config = dict(
    init='uniform',
    optimizer='ademamix',
    batch_tokens=[32768, 65536, 98304],
    train_tokens=676200000,
)
MLP neurons of a small language model. Each row is named by its layer, matrix (gate and up: input weights) and neuron, and shows model dimensions 48-111. Each number is 128 + 24 x the weight over its row's rms, rounded and kept within 0 to 255. A neuron's up and down rows have the sign that makes its largest values positive.
Before each neuron's rows, "fires on" lists the tokens most often at its 100 highest values on Wikipedia text that the model never trained on.

fires on: ":", "=="
L17.gate451 [118 146 102  91 103 165 140 134 147 152 145 126 102 133 137  98  86 117 161 128 144 117 122 163 114 129 144 137 133 152  68 107 137 122 117 135 115 152 124 147 117 132  84 132  89 145 100 128 128 146 114 128  85 102 152 146  93 153 119 154  96 181 143 114]
L17.up451 [132 120 140 116 119 155 120 111 114 102  80 137  96 143 108 101 115 122  90 119 114 105 114 148 128 103 115 161 162 193  97 153  92 141 116 111  88 151 142 131 176  96 113 151 159  98 140 123 104 147 121 143 107 160 147 109 121 121 147 125 105 135 125  83]

fires on: "'s", "e", "(s", "ings"
L2.gate142 [128 130 125 155 148 156 159 111 127 133 115 151 114 148 140 101 115 132  92 124 136 118 113 162 103  99 149 135 138 106 130 156 143 178 106 145  70 145 101 130 103 104 118 146 126 112 136 120 132 127 127 109 127 147 113 173 134 147  72  98 186  78 112 118]
L2.up142 [156 118 116 126 127 109 137 131 121 101 107 110 132 112 118 106 114 105 119 127 130  88 138 160 133 133 149  76 114 108 139 147 133 133 106 136 136 167 146 141  94 128 108 160 129  95 112 102 106 122 145 140 184 148  95 152  74 134 124 148 107 134 136  98]

fires on: " ", " /", "-"
L18.gate583 [153 139 152 113 130 133 139 154 135 149  99 169 133 163 126 126 111 143 161 117 157 143  89 161 123  95 127 122 125 180  70 150 137 144 196 159 152 107 120 123 116 126 133 116 129 141 125 145  87 120 121 135 121 114 114 133 164  86 134 123 109 155  78 128]
L18.up583 [135 113 137  97 110 113 139 148 154 147 115 168 155 148 181 125 167 147 139 145 100  82  93 146 121 134  89 122 127 128 100 115 157 168 127 143  83 131 125 116 130 119 162 104 106  92 172  68 105 113 137 144 158 122 136 108 145 116 146 107 131 120 137 121]

fires on: " he", " member", " Stadium", " beh", "ile"
L2.gate991 [165 130  78 120 121 143 156 152 120 104 148 100 125 123 140 110 150 160 127 160 142 105  99 158 126 107 120  94 109 109 161 108  93 147 114 141 172 127 127  88 116  96 119 142 156  80 140  72 137  97  79 133 155 117 128 135 119 171 153 108 128 130 154 106]
L2.up991 [152 135 141 116 122 128 144 112 100 113 158 141  75 121 130 100 145 101 113 150  96 112  83 139  76 163 154 133 134 102 123  63 161 107 112 104 137 127 151 110 156 105 156 138 127 151 134 120  98 127 114 147 128 156 119 175 126 122  89 113 124 121 150 115]

fires on: " Mar", "F", " the", "-", " |"
L18.gate165 [146 137 148 128 126 108  98 154 168 120 115 117 165 147 121 135 114  99 112  90 187 116  85 143 119 111 126 147 124 168 108 151 137 140 203 106 127 108 123  88 154 128 111 121  77  76 122 123 145 127 141 180 129 104 116 185 130 146 130 108 141 110 103 133]
L18.up165 [122 141 116 132 120 120  88 127 137 139 113 134 117 136  96 107 165 108 177 121 148 118  88 128 139 158 113 117 109 106 135 186 131 106 146 161 122  94 128 124  98 125 170 135 108 129  75  65 124 153 101 127 141 137 149 140 121 108 155 137 211 143 101 116]

fires on: ",", " ex", "-", " of", "%"
L16.gate693 [116 121  92 123 107 101 106 119 104 125 136 148  71 100 132 102  75  87 112 132 114 124 133 164 127  83 175 101 108  59 126  95 160 147 169 118 173 104 144 102 108  89 127 132 123 110 157 137 139  92 110 152 104  96 147 103 101 118 113 160 110 151 104 130]
L16.up693 [136 125 159 114 175  83 128 139 138 143 142 136 113 123 122 126 138 127 106 107 139 142 139 139 141 123 154  88  72 172 148 159 112 134 138 124 110  98  77 165 131 124 134  78 143 168 139 154  97 125 151 101 153 113 122 166 158 140 156 101 100 156 119 108]

fires on: "an", "o", " No", " features", "ows", "e"
L3.gate608 [104 143 135 141 120 166 128 131 104 151 162 106 102 109 144  53 100 136 121 133 167 128 152  99 154 117 100 119 148 100 120 139 156 155 161 112 136 110 102 138 123 129 131 144 104 177 130 120 100 150 162 145 157 171 157 139 151 101 159 146 155 106 118 139]
L3.up608 [132  83 121 125  80 133 135 168 144  96 131 149 135 170 150 133 135 156 167 137 134  96 182 120 123 108 148 182 142  96 124 135 141 114 137 109 110 121  80  94 118 134 110  91 131 106 120 168 106 124 127 115 152 137 156 106  94 104 130  86 113 160 148 123]

fires on: "o", " band"
L2.gate418 [154 103 134 125 162 136  71 122 172 116 103  92 135 113  97  81  83 145 121 115 136 164 152 158 107 154 109 123 135 151 154 161 175 168 108  91 117 101  98 135 118 122 119 138 113 122 138  65 140 204 142 146 128 138 184 125 175 141 139 186 140 165 117 176]
L2.up418 [130 125 111 105 118 102  91 101 134 106 121 124 125 150 129 155 126 135 119 112 148 142 176 112 154 118 119 146 102  83  89 116 143 129 171  89 121  88 150 123 115 109 124 153 119 147 112 136 137 113 152 114 118 145 184 115 105 117 154 125 136 157 109 154]

fires on: " (", " ", "9", "6", "e", "==\n"
L16.gate988 [123 138  98 125 135 135 156 123 110 159 119 128 141 180 161 138  91  99 147  94  90 124 115 149  91 100 143  67  93 123 118 120 131 144 115 137 162 133  92 117 127 146 146 141  96 133 125 106 151 119 165 115 122 105 137 121 110 127 117 110 139  80 141 129]
L16.up988 [151 166 125 181 128 138 113 100  90 141 141 115 177 139 139 122 125 123 158 135 136  83 170 106 139  93 125 135 113 148 122 118 124 137 166 139 159 127 147 118 125 146 138 113 136  72  99 148 125 137 123 130 157 149 172 100 154 100 131  98 135 131 151 103]

fires on: "0", " ("
L16.gate158 [154 134 130 104 107 149 132 107 148 141 106 154 142 109  93  56 168 116 127 127 156 187 116 144 129 163 125 126 131 131 122 109 109 116 123 105  85  99 158 157 128 123  77 106 144 155 170  87  95 129  81 104 100 134 111  99 110  99 159 141 143 104 131 141]
L16.up158 [120 142 127 137  85 182 106 150 137 112 152 167 111 119 137  96 113 138  91 102  67 130 117 124 100 137  95 166 117 116 107 121 125 165 119 140  91 154  92 138  68 147 146 154 153 116 124 134 159 150 109 169 132 137 160 123 102 137 116  97 174 141 153 124]

fires on: "ings", "ess", "ras", "h", "e", "LB"
L2.gate714 [160 187 123 138 131 129 112  95 116 144 103 156 115 170 123 122 105 117 127 100  96  88 159 109 130 124 119 173 175 140 128 113 112 161 112 151 108 137 114  96 161 136 146 127 186  92 111  90 114 147 109  98 119 113 106 155 150 127 123 135 139  57 173 124]
L2.up714 [135  82 142 114 120 164 113 111 148 109 138 113  98 132 139 121 103 105  95  71  92 144 131 120 151 150 139 108  92 153 114 113 141 148 149 106 114 139 116 185  93 132 102 190 109  77 120  98 116 105 122 159 143  91  98 109 130 115  91 137 109 117 179  99]

fires on: " was", " a", " L", "-year"
L17.gate266 [111  98  93 125 157  89  98  98 133 178 150 144 126 144  95 145 109  88 153 123 137 132 127 170 128 111 130 159 136  90  92 136 135 150 127 158 133  86 125  98 137 153 101  98 146 170 111 113  82 141 120 125 112 122 121  89 144 165 151 129 125 116 146 141]
L17.up266 [150 162 103 139 161 101 152 122 126 133 175 144  80 121 114 155 126 139 146 126 141 129 112 157 145 107 111 133 154  85 118 127 123 113 110 130 145 120  88 141 133 132 139 110 158 114 136 143  92 104 164 162 120 138 129 103 154 137 115 129 122 147 132 145]

fires on: ".\n\n", "\n\n", "\".\n\n", ").\n\n"
L18.gate63 [118 165 149  83 137 122 118 113 171 125 119 161  82 158 129 116 111 159 142  87 135 141 159 117  86 134 167 159 166 111 126 108 135 110 162 137 149 134 105 128 135 109 154 178 120 137 135  90  87 119 131 130 122  99 121 101 118 110  79 105 152  92 135 160]
L18.up63 [145 145 149  80 117 116 120 138  90 162 185 133 114 129 108 120 142 157 135 161 103 119 131 150 100 104 161 134 154 113 121 126 113 131 115 120 168 105 121 135 131 109 142 173 139 124 108 118  94  94 104 111 101  88 131 127 121 116  87 130 116 111 111 131]

fires on: "."
L18.gate171 [123 146 133 105  95 116 125  66 158 128 155 123  81 137 147 119 142 125 130 107 107 152 139 171 116 116 129 158 101  99 143 123 115 154 137 134 164 119 133 162 101 116 118 137  95 159 121  90 120 167 144 117 160 133 136 154  89 133 119 111 114 133 143 121]
L18.up171 [113 139 135 124 113 136 137 118 152 139 111 131 137 135 109 121 139 131 126 132 140 135 161 131 147 142 150 135 151 131 130 149 160 174 116 159 100  89 122 142 139 119 152 130  85 143 138  62  90 131 126 130 136 129 166 134 119 173 118 133  97 128 128 119]

fires on: " P", " p", "-", "==", "p", "-p"
L17.gate188 [102 143  73 138 131  80 111  92 166 132 168 132 105 116 136 114 152  79 169 139 116 130 115 133 158  91 124 138 140 131 100 151 110 100 157 141 139 143 121 132 151 105 144 121 105 153 135 114 124 146 130 129 113 109 134 145 138 152 138 147 121 108 153 145]
L17.up188 [ 97 168 126 111 139 117 140 163 114 137  84 176 105 133  99 139 131 138 151 127 123 141 159 149 112 141 101 100 118  97 115 144 126 112 164 179 106 142 167 118 142 145  81 134 117 163 131 153  80 132 160 135 137 114 175 149 168 158 170 105 141 153 170 114]

fires on: ".\n\n", "\n\n", "\".\n\n", ")\n\n", ").\n\n"
L18.gate391 [143 172 131 139 101 130 149 128 138 182 159 133 101 142  95 104 113 165 134 114 126 144  94 116 117  57 156 146 119 149 145 124 187 125 134 123 134 133 120  59 119 143 176 165 118 105 126 115 143 109 111 158 113  49 134 136 140 116 102 161 136 136 124 146]
L18.up391 [105 126 145  89 150 113 118 140 131 123 118 132 127 117 103 108 120 147 117 119 149 138 139 116 158 122 171 119 119 147 100 118 112 132 138  99 160 135 161 164 115 145 100 154 109 140 140 124 106 103 170 105 133 135 113  96 107 150 125 163 141 117 156 187]

fires on: "0", " (", " "
L17.gate415 [128 139 162 121  96 136 126 142 107 133 154 139 131 103 157  67 121 126 165 136  74 151 147 116 110 129 132 160 143 138 135 126 149  95 125 182 122 138 129 158  98  99  83 145 141 155 145 152 142 124 128 134 120  99 103  86 103 161 128  81 164 121 135 144]
L17.up415 [123 141 132 123 135 128 110 142 130 127 102 129 111 113 154 113 137 125 102  87  77 120 142 143  86 137 129 148 140 141 110 134 115 151 116 150 127 150 119 139 130 161 110 147 136 130 126 119  95 164 141 145 124 125 155  96 124 157 100 126 168 124 140 144]

fires on: " as", "e", "or", "ers", "ist"
L3.gate505 [153 113 104  89 145 157 148 142 137 137 122 104 124 175 135 159 175 120 127 108 111 143 142 103 133 122  90 109 172 131 133 111 136 128 111 158 114 161 131 140 118 122 173  98 120 123 133  91 125 101  88 122 119  95 136 138 111 103 106  89 135 100 157  83]
L3.up505 [128 152 101 120 102 116 152 151 134 162 119 131 125 125 166  88 152 146 138 141 100 141 104  82 140 151 106 112 194 123  56  70 123 104 149 163 132 169 153 118 143 140 132 106 102 113 138  81 154 148 113 163 181 153 144  65 121 109 149 129 142 129 157 132]

fires on: "7", "6", "8", "5", "4", "9"
L18.gate476 [105 126 102 129 148  99 114 167 150 105 148 158 123 132 121 121 125 118 145 106 153 100 134 123 130 134 175 136 158 135 113 142 153 142 112 127 149 100 130 124 120 168  88 112 113 120 107 118 143 114 124 166 152 125 127  93 119 122 131 110 122  95 146 124]
L18.up476 [133 163 117 124 114  79 148 123 131 139 137 137 170 130 119 144 113  93  71  96 158 138 152 139  59 141 111 111 143 135 168 122 129  98 151 110 148 153  96 144 119 172 107 137 121 137 154 159 110 106 142 165 170 151 130  69 120 140 168  97 115 120  83 114]

fires on: "2"
L16.gate844 [ 81 169 129  81 154 122 120 111 126 135 101 109 128 133 162 115 125 137 135 134 117 142 118 114  96 151 111 130 117 134 112 111 149 112 111 113 127 133 101 160 118 152 146 159 130 111 160  99 125  97 105 161 128 138  67 137 152 134 113  91 114  81 128 143]
L16.up844 [131 138 115 103 162 105 124 139 116 115 108 168  86 136 149 140 113 140 190 155 110 128 103 127 130 129 148 129 136 139 150 126 114 127  95 121 163 109 125 138 122 137 142 139 139 166 137 109 126 171 143 149 107 128 117 152 148 168 129  95 166 106 145 164]

fires on: "1", "2"
L17.gate519 [118 175 129 126 163 106 117 106  92 146 113 125 121  82 148 136 131  93 145 121 107 107 138 144 116  84 116 148  94  81  80  97 163 113 140 132 128 112 136 129 107  99 144 114  87 140 107  94 122 112  92 139 166  97 117 124  97 134 158 140 139 122 112 169]
L17.up519 [132 116 135 114  74 111 113 156 121 140  98 131 135 136 153 125 123 131 146 150  80 155 105 110 133 155 121 145 176 149 114 117 131 120 105 154 136  75 116 125 104 150 129 119 132 143 140 134 105 124 146 163 111 168  76  80 186 116 113  96 115 122 122 162]

fires on: "ay", "ost"
L2.gate626 [152 126  86 145 127 175 128 119 109 123 161 111 193 126 111 133 141 102  98 110 152 123  91 144 153 145 144 149 121 109 110 127 121 147 146 156  54 139  94 140 159 143 138 146 126 126 113 141 128 166 127 129 126 112 125 113  90 173  84 162 147  87 116 115]
L2.up626 [154 128  98 138 141 163 124 179  92 129 113 123 133 149 121  90 111 126 156 118  94 129  93 133 113 119 100 105 155  90 118 130 142  95 129 137 134  93 109  98 108 140 100 102 112 113  83 162  97 147 127 161 141 125  81 103 122 111 119  93  66  78 142 135]

fires on: " ", "1"
L16.gate986 [135 145 100 132 100  93 148 157  55 175  96 116 116  95 115 112  99 141 114 121 127  98  94 150 136 113 118 125 108 121 141 102 103 119 113  90 147  91 112 101 115 104 122 173 148 107  70 113 117  96 146 150 147  77 104 176 113 154 144 175 134 124 130 142]
L16.up986 [126 159 136 149 138 118 126 100 122 143 130 116 178 148 146 138 129 150 127 149 125 135 134  91 114  51  95 150 140 131 119  88 157 165 133 132 131 128  94 130 108 113 133 122 131  89 121 164 142 141 145 122 138 113 124 136 130 134  84 153 131 126 120 118]

fires on: " P", "p", "r", "P", " Cl"
L17.gate174 [123 153 112 124 109 130 103 129 119 155 107 157 117 122  97 139 115 131 143 133 129 118  71 117 102 148  81 102 145 134  81 143 106 154 158 114 163 114 117 175 125 115 130 155  63 132 166 187 152 186 106 119 124 123 141 179 165 146  95 153 126 134 117 106]
L17.up174 [ 65 122 140 128 118 109 132 135 114 123 139 151 139 118  91 132 106 112 131 107 162 131 109 142 167 103 129 147 149  82 128 128 112 101 125 192 125 136 136 130 146 117 121 120 124 173 127 106  77  90 131 149 149 113 119 145 113 163 124  92 127 127 130 112]

fires on: "–", " ", "-", " is"
L17.gate90 [104 139 118  74 149 123  81 104 155 117 163 159 122 137 143 114 117 115 177 101 114 127 136 168 140 101  92 101 132 134 134 183 148 126 135 165 105  97 158 101 143 122 142 143 150 114 178 132 122 111 169 129  93 129 146 122 141 168  98 144 125 161 144 111]
L17.up90 [149 154 156 171 149 129 119  93 139 123 119 121 104 110 191 104 149 119 178 116 147 100 117 118  79 149  97 121 135 156 128 110  87 109 205 116 119 112 156 128 133 108 164 113 117 107 108 143 162 149 128 135 128 135 111 152 129 110 101 116 107 102 121 152]

fires on: "1", "9"
L18.gate987 [155 134  90 107 156 137  91  84 143 156 153 100 130 167 114 149 115 101 107 159 131  83 133 117 105 144 128  96 142  96 120 123 146 142 134 160 141 108 128  87 131  96 144 142 120 122 173 105 122 170  91 111 142 113 163 124  86 131 129  86 142 140 134 160]
L18.up987 [ 96 107 114 117  94  98 134 151 115 101 100 150 161 137 110 126  80 128  89  90 134 143 137 157 104 128 107 128 117 135 136 109 129 160 153 120 120 128 114 153 104 118 113 138 127 144 150 113 159 126 149 116 111  90 162 155 129 148 122  90 134 163 108 169]

fires on: " to", ",", " and", " that", " by"
L17.gate292 [105  89 112 142 135 183 151 160 144 102 147 166 143 126 155 104 117 111 127 161 129  97 123 130 129 156 126 114 145  70 144 148 119 102 143 104 126 164 136 174 113 137 152 170 111 129 145 145 119  68 168 120 123 118 131 136 131 138 143 102 112 148 141  94]
L17.up292 [152 152 132 106  99 123 122 132 154 163 169 171 145 161 134 101  93 134 124 172 134 117 110 108 138 120  98 120 136 113 146 111 144 172  90  88 125 105 111  63  80 110  96 153  70 105 145 153 148 128 113 154  92 136 115 146 111 160 161  99  90 145 110 151]

fires on: ".", "ower", "up", "ar", "ra"
L3.gate802 [108 130 128 129 113 165 109 117 166 129 172 148 113 113 172 103  90 139 132 128  94 179 124 112 121 125  96 106 113 104 155  74 127 147  95 116 150 145 101 171 102 143 139 144 118 174 119 155 150 118 141 156 100 112 166 129 132 123 147 156 128  72 142 109]
L3.up802 [159 138 129 131 169 135 103 117 137 124 132 135 133 152 120 129 109 100 141 103 121 142 130 172 167 126  93 118 110 109  95 149 141 136 107 135 112 106 116 142 139 136 139 137 145 137 154 113 101 128 134 141 168 129 139 110 113 176 159 149 122 140 153 113]

fires on: "–", "-", " ", ","
L16.gate856 [116 123 134 125 120 118 119 159 125 147 152 162 112 141 154 116 113 122 130 160 102 137 111 119 142 106 125 126 119 133  98 127 145 122 150 160 190 109 155 130  86 100 115 138 137 138 139 140 129 155 149 113 148 153 138 110 130 149 139 105 111 143 120 143]
L16.up856 [144 119 142 101 100 148 120 104 117 150 169 174 107 123 150 148 117 153 131 158 134 134 160 138 132 115 118 121 138 171 128 100 132 124 164 163 143  89  96 138 127 131 143 131 111  94 172 112 141 162 148  81 143 133 111 144 171  93 146 148 132  96 162 131]

fires on: " ", ")", "3"
L10.gate934 [103 157 143 135 123 122 147 112  64 131  99 141 112 115 150 114 144 116 135 162 117 141 114 121 131 108 134 146 110 122 144 152 119 145 129 112 132 106 147 135  77 143 132 141 114 148  71 154 131  58 169 165  96 151 143 164 131 125  85 188 149 136  97  76]
L10.up934 [162 159 141 148 120 145 145 149 111 104 110 116 130 126 115 130 137 107  96 119 154 130 146 164 118  87  86 124 127 115 139 150 180 117 137 167 149 137 113 132  99 106 115 147 109 120  86  99 134 106 144 144 102 107 140 109 147 113 144 148 133 104 137  98]

fires on: " ", "ER", " ("
L10.gate152 [144 116  99 130 115 132 190 101 123 152 111 112 170 154 127 114 154 144  91 123 106  96 145 156 127 135 105 160 134 152 145 129 143 170 117 151 121 157 147 151  79 108 102 158 150 121 139 108 141 119  80 147 176 155 130 119 171 175 107 170 163 118 143 126]
L10.up152 [160 113 165 167 151  94 144 124 150 152 101 146 155 105 133 113  95 116 147  76 145 119 138 124 112 157 110 115 113 122 123 116 116 114 174 133 118 159 126  90 111 110 130 103 117 126 131 142 143 148 116 138 140 107 124 114  78 181 149 146  76 107 150  87]

fires on: " to", ",", " the", " in", " by"
L16.gate764 [127 155  94  69 106 177  93 113 142  83 169 174 130 116 175 113 147 136 134 160 118  92  96 137  98 151 152 112 137 121 136 141 166 124 114  65 123 171 148 121 126 170 145 185 139 146 118 157 137 111 121 144 108 124  64 129 140 147 106 127 109 138 119 152]
L16.up764 [114 175  90 140 115 156 141 147 143 108 157 152 129 128 118  91 137 138 131 126 151 100 126 163 152 121  80 166 141 113 122  90 122 156 131 117 153 123 146 161 127 131  75 125  90 120 136 133 117 100 158 103  79 125  99 152 127 151 135 133 119 150 169 112]

fires on: "ran", " education", "af", " log", "min", "onom"
L2.gate509 [124 170 121 117 155 112 114 141 119 170 194 134  72 127 116 144 107 131  80 122 161 118 125 116  61 158 136 120 115 145 121 125  74 128 108 104 151 127 140 112 149 157 106 172 139 124 185  94 116 144 135 115 133 123 120 169 136 176 127 156 136 161 121 134]
L2.up509 [120 113 132 116  83 140 151  94 140  44 100 157 128 100  74 142 124 103 182 104 155 128 148 100 133 123 104 119 133 104 141 150 116 102 145 151 112 119 134 111 139 143  89  83 106 126 101 159 108 129 124 173 112 146  63 109 125 116 110 146  97 133 114 121]

fires on: " the", " ", " R"
L16.gate952 [ 95 131 106 145 116 157 161 111 110 133 138 114 101 139 144 130 104 115 151 122 135 100 128 173 158 103 131 124 109  97 130 199 152  85  98 116 102  92 148 128 128 163 111 158 143 115 108 152 149 157 153 125 103 126 134 189 142 136 112 128  94 158 113  92]
L16.up952 [115 136 143 134 145 134 135 136 113 136 115 115 131 146 162 123 123 113 194 117 157 106 118 142 111 132  89 138 154  95 144 143 139  79  79 105 135 118 136 134 106 126 135 130 166 111  90 124 117 169 143  90 138 101  99 148 106 125 115 172 105 113 127 101]

fires on: "'", "te", "eth", "ł", "’"
L10.gate747 [173 123 144  98 152 129 131 122 130 150 115 149 129 172  97 105 124 108 111 139 130 130 124 115 108 113 112 114 142 130 113 149 138 144 173 167 152 147 100  99  88 131  99 141 175 140 153 128 104 147  99 161 159 146 124 123 123 114 141 107 133  83 100 143]
L10.up747 [150 129 111 119  90  97  91 136 187 165 154 133  83 123 164 136 109 126 110 141 130  99 106 146 102 119 112  83 148 109 108 108 158  80  83 140 135 114 140 113 121 158 149 152 133 160 146 144 186 101 116 124 120 140 111 161  90 136 107 159 156 147 136 144]

fires on: ".", "0", "°", "1", ":"
L16.gate471 [131 145 110 123 126 102 142 130 136 131 150 149  80 147  71  70 108 114 127  93 100 101 103 168 134 117 165 112 132 133 147 146 142 121 109 110 117  99  76 146  91 177 118 170 122 147 107 165 131  78 113 140 147 116 159 147  73 108 116  92 187 113 141 116]
L16.up471 [122 115 172 145 122 119 135 101 130 126  89 126 140 125 137 139 141 153 103  94 168  94  96 187 166  69 141 163 133 132 117  77 133 155 113  97 135 110 129  92  73  61 140 139 123 122 131 163 191  85 181  85 150 125 179 123  89 129 138 155 136 152  97 121]

fires on: "os", "At"
L2.gate582 [132 105 122 109 173 148 199 158 148 126 113 143  99  81 176 120 126 137 164 118 135 115 121 152 181 139 115 136 126 103 135  89 153  89 145 134 112 156 127 110 143  66 122  86 116 161 137  41  91 142 119 171 108 156 152  56 163 183 120 118 119 142 137 110]
L2.up582 [ 82 154  79 107  79 102 125 130 158 137 135 143 125 118 129 115 105 139 145 159 148 133 113 152  86 142  95 168 105 115 105 138 103 145 152 129 119  92 118 118 116 117 157 166 119 153 126 146 165 114 129 144 121 136 124 110  98  91  92 160 158 187 124  98]

fires on: ".\n\n", "\n\n", " |\n\n", "\".\n\n", ").\n\n"
L18.gate300 [133 136 160 109 154 138 116 133 116 139 115 115  91 148 114  59 136 151 115 119 128 148 121 127  84  89 156 102 102 111 106 135 136 104 121 100 120 109 111 123 121 129 151 166 113 139 101 117  77 131 121 174 144 110 101 104 123 129 129 128 129 140 143 184]
L18.up300 [150 155 135  89 116 154 138 134 128 137  97 137 127 136 120 187 149 138 127 124 174 124  73 161 165  89 167 135 124 121 113 115 146  99 127 112 164  85 119 110 118 135  90 157 127 112  89 125 108 154 131 138 127 122 122 146 116 144 108 147  91  64 138 144]

fires on: "1", " ", " served"
L11.gate260 [ 99 105 109 125 166 125 157 112 106 185 116 155 117 136 138 120 121 104 102 110  97 157  83 164 166 130 125 136 155 153  70 133  99 103 127 118 158  97 119  93 121 159 121 130 129 141 104  97  66 141 121 146 114  85 145 119 157 144  84  83 135 109 138 144]
L11.up260 [125 140 119 131 112 133 110  86 102 132 152 126 112 161 158 131 129 140 108 148  85 120 160 120 112  93 127 162 144 144 171 110 126 156  81 109 122 147 142 113 146  94 132 109  97 107 164 148 155 128 173 102 120  94  91 137 155 102 140 159 155 132 136 147]

fires on: " A", "0", " The", "9", " a", "A"
L17.gate630 [155 196 112 128  89 149 123 131 116 152 140 129 128 160 129 113 129 122 122 152 112 141 110  89 112 140 139  98 126 147  92 111 159 114 117 191 146  99 130 179  96 116 107 169 102 116  76 123 131 134 135 127 135 118 129 124 104 146 145  85 120 118 141 104]
L17.up630 [116 147 112 111 146 146 103 147 176 137 135 102 101 160 146  99 110 138 147  95 129 121  97 125 113 132 136 141 143 115 127 129 148 132  70  90  97 156 130 160 116 135 141 112 145 152 123 150 143 209 123 150 175 139 145 138 132 133  85  99 155 139  89 150]

fires on: " the", ")", "0", "-", " |", ":"
L16.gate439 [ 88 115 121 106 125 126 113 138 109 134 120 118 147 127  93 170 104 127 116 149 156 168 124 149  92 146 126 138 119 150 111 157 131 122 113 101  65 153  93 150 144 124 108 140  89 140 106 120 115 161 122 161  81 100 153 147  96 138 106 111 127 151 141 105]
L16.up439 [138 118 140 125 135 140  91  95  76  83 115 177  81 138 104 132 116 157 112 126  52 120 132 151  99 120 121 125 116 129 146 103 122 137 158 129  62 119 121 149 127 132 133 150 147 113 170 138 108 119 131 126 130 135 123 121 114 144 169 113 123 146 129 152]

fires on: "ab", "arg", "onom"
L2.gate403 [112 111 129 122 121 151 103 136 116 133 153 134 108 134 104  91 175 150 107 155 200 146 138 101 117 152  99 147 142 129 219  98  94 154 108 132 153 137 142 103 163 123 136 133  98 131 106 159  97 116 156 154  99 138 155 112 144 156 140 138 109 160  98 142]
L2.up403 [119 105 179  99 130 129 156 149 127 128 160 137  79 129  80 134 137 139 178 170 117 128 131 100 114 121  98 123  96 112 208 139 113 124  97 121 139 111  96 129 152 179 137  97 120 129 121 157 113 136 134  92 152 158  90 156 134 154 136 110 120 121 118 108]

fires on: " F", "2", " G", "1", " B"
L17.gate727 [147 104 134 172 119 121 146 131 144  87 112 119 122 108 145 150 140 102 134 100  96 174 115  95 116  74 115 117  90 142  95  97 127 120 110 117  97 158 157 126 154 117 122 122  45 174  87 105 135 170 120 140 111 132 122 140 148 111 100  96 105 139 119 130]
L17.up727 [136 105 113 159  92 100 152 126 134 114 125 123 149 153 181 164 100 119 106 137 132 127  84 126 135 140 125 107 112 146 123 114 189 155 130 117 149 121 161 126  97 161 107 126 115 125 157 131 129 135 145 165 133 143  53 171 119  95 116 100 108 147 115 159]

fires on: "1", "all", " le", " bre", "line", "She"
L2.gate958 [145 116  98  81 129 119  81 106 132 147 137 134 168 105 128  90 116 144 149 130 111 116 109 112 114 135 124 171 138 119  90 116 147 126  87 125 141 121  87 134 131 169 138 141 175 154 112 122 104 161 139  96 166 169 165 145  60 150 157 169 150 143 138 143]
L2.up958 [113 102 142 132  83 125 107 169 126 136 121 149 178 146  98 136  77  89  85  79 121 128  92 126 127 142 118 131 128 137 112 116  95 104 104 140 132 129 137 121 111 116 128 136 115 113 153 157 129 124 110 149 137 127 149 132  77 154 121 141 108 137 120 149]

fires on: "=", "1", " ", "2", "l", " head"
L11.gate633 [135 133 110 122 143 119 136 149  92 146  87 173 112 114 123 109 124 118  97 134 162 160 118 124 138 106 122 115 159  56 109  90 125  85 112 110 134  83 109 172 137 101 160 178 137 100  99 156 143 111 132 123 149 146 108 137 118  97 126 186 152 113 114 125]
L11.up633 [120  74 116 148 144 144  89  89 143 155  80 157 119 138 138 131 165 120 133 123 121 162 125 147 146 146 125  79 155 111 140 113 128 115  83 153 144 109 105 124 100 108 149 150 134 123 155 112 105 111 101 179  95 132 164  81 151 104 109 164  96  99 110 178]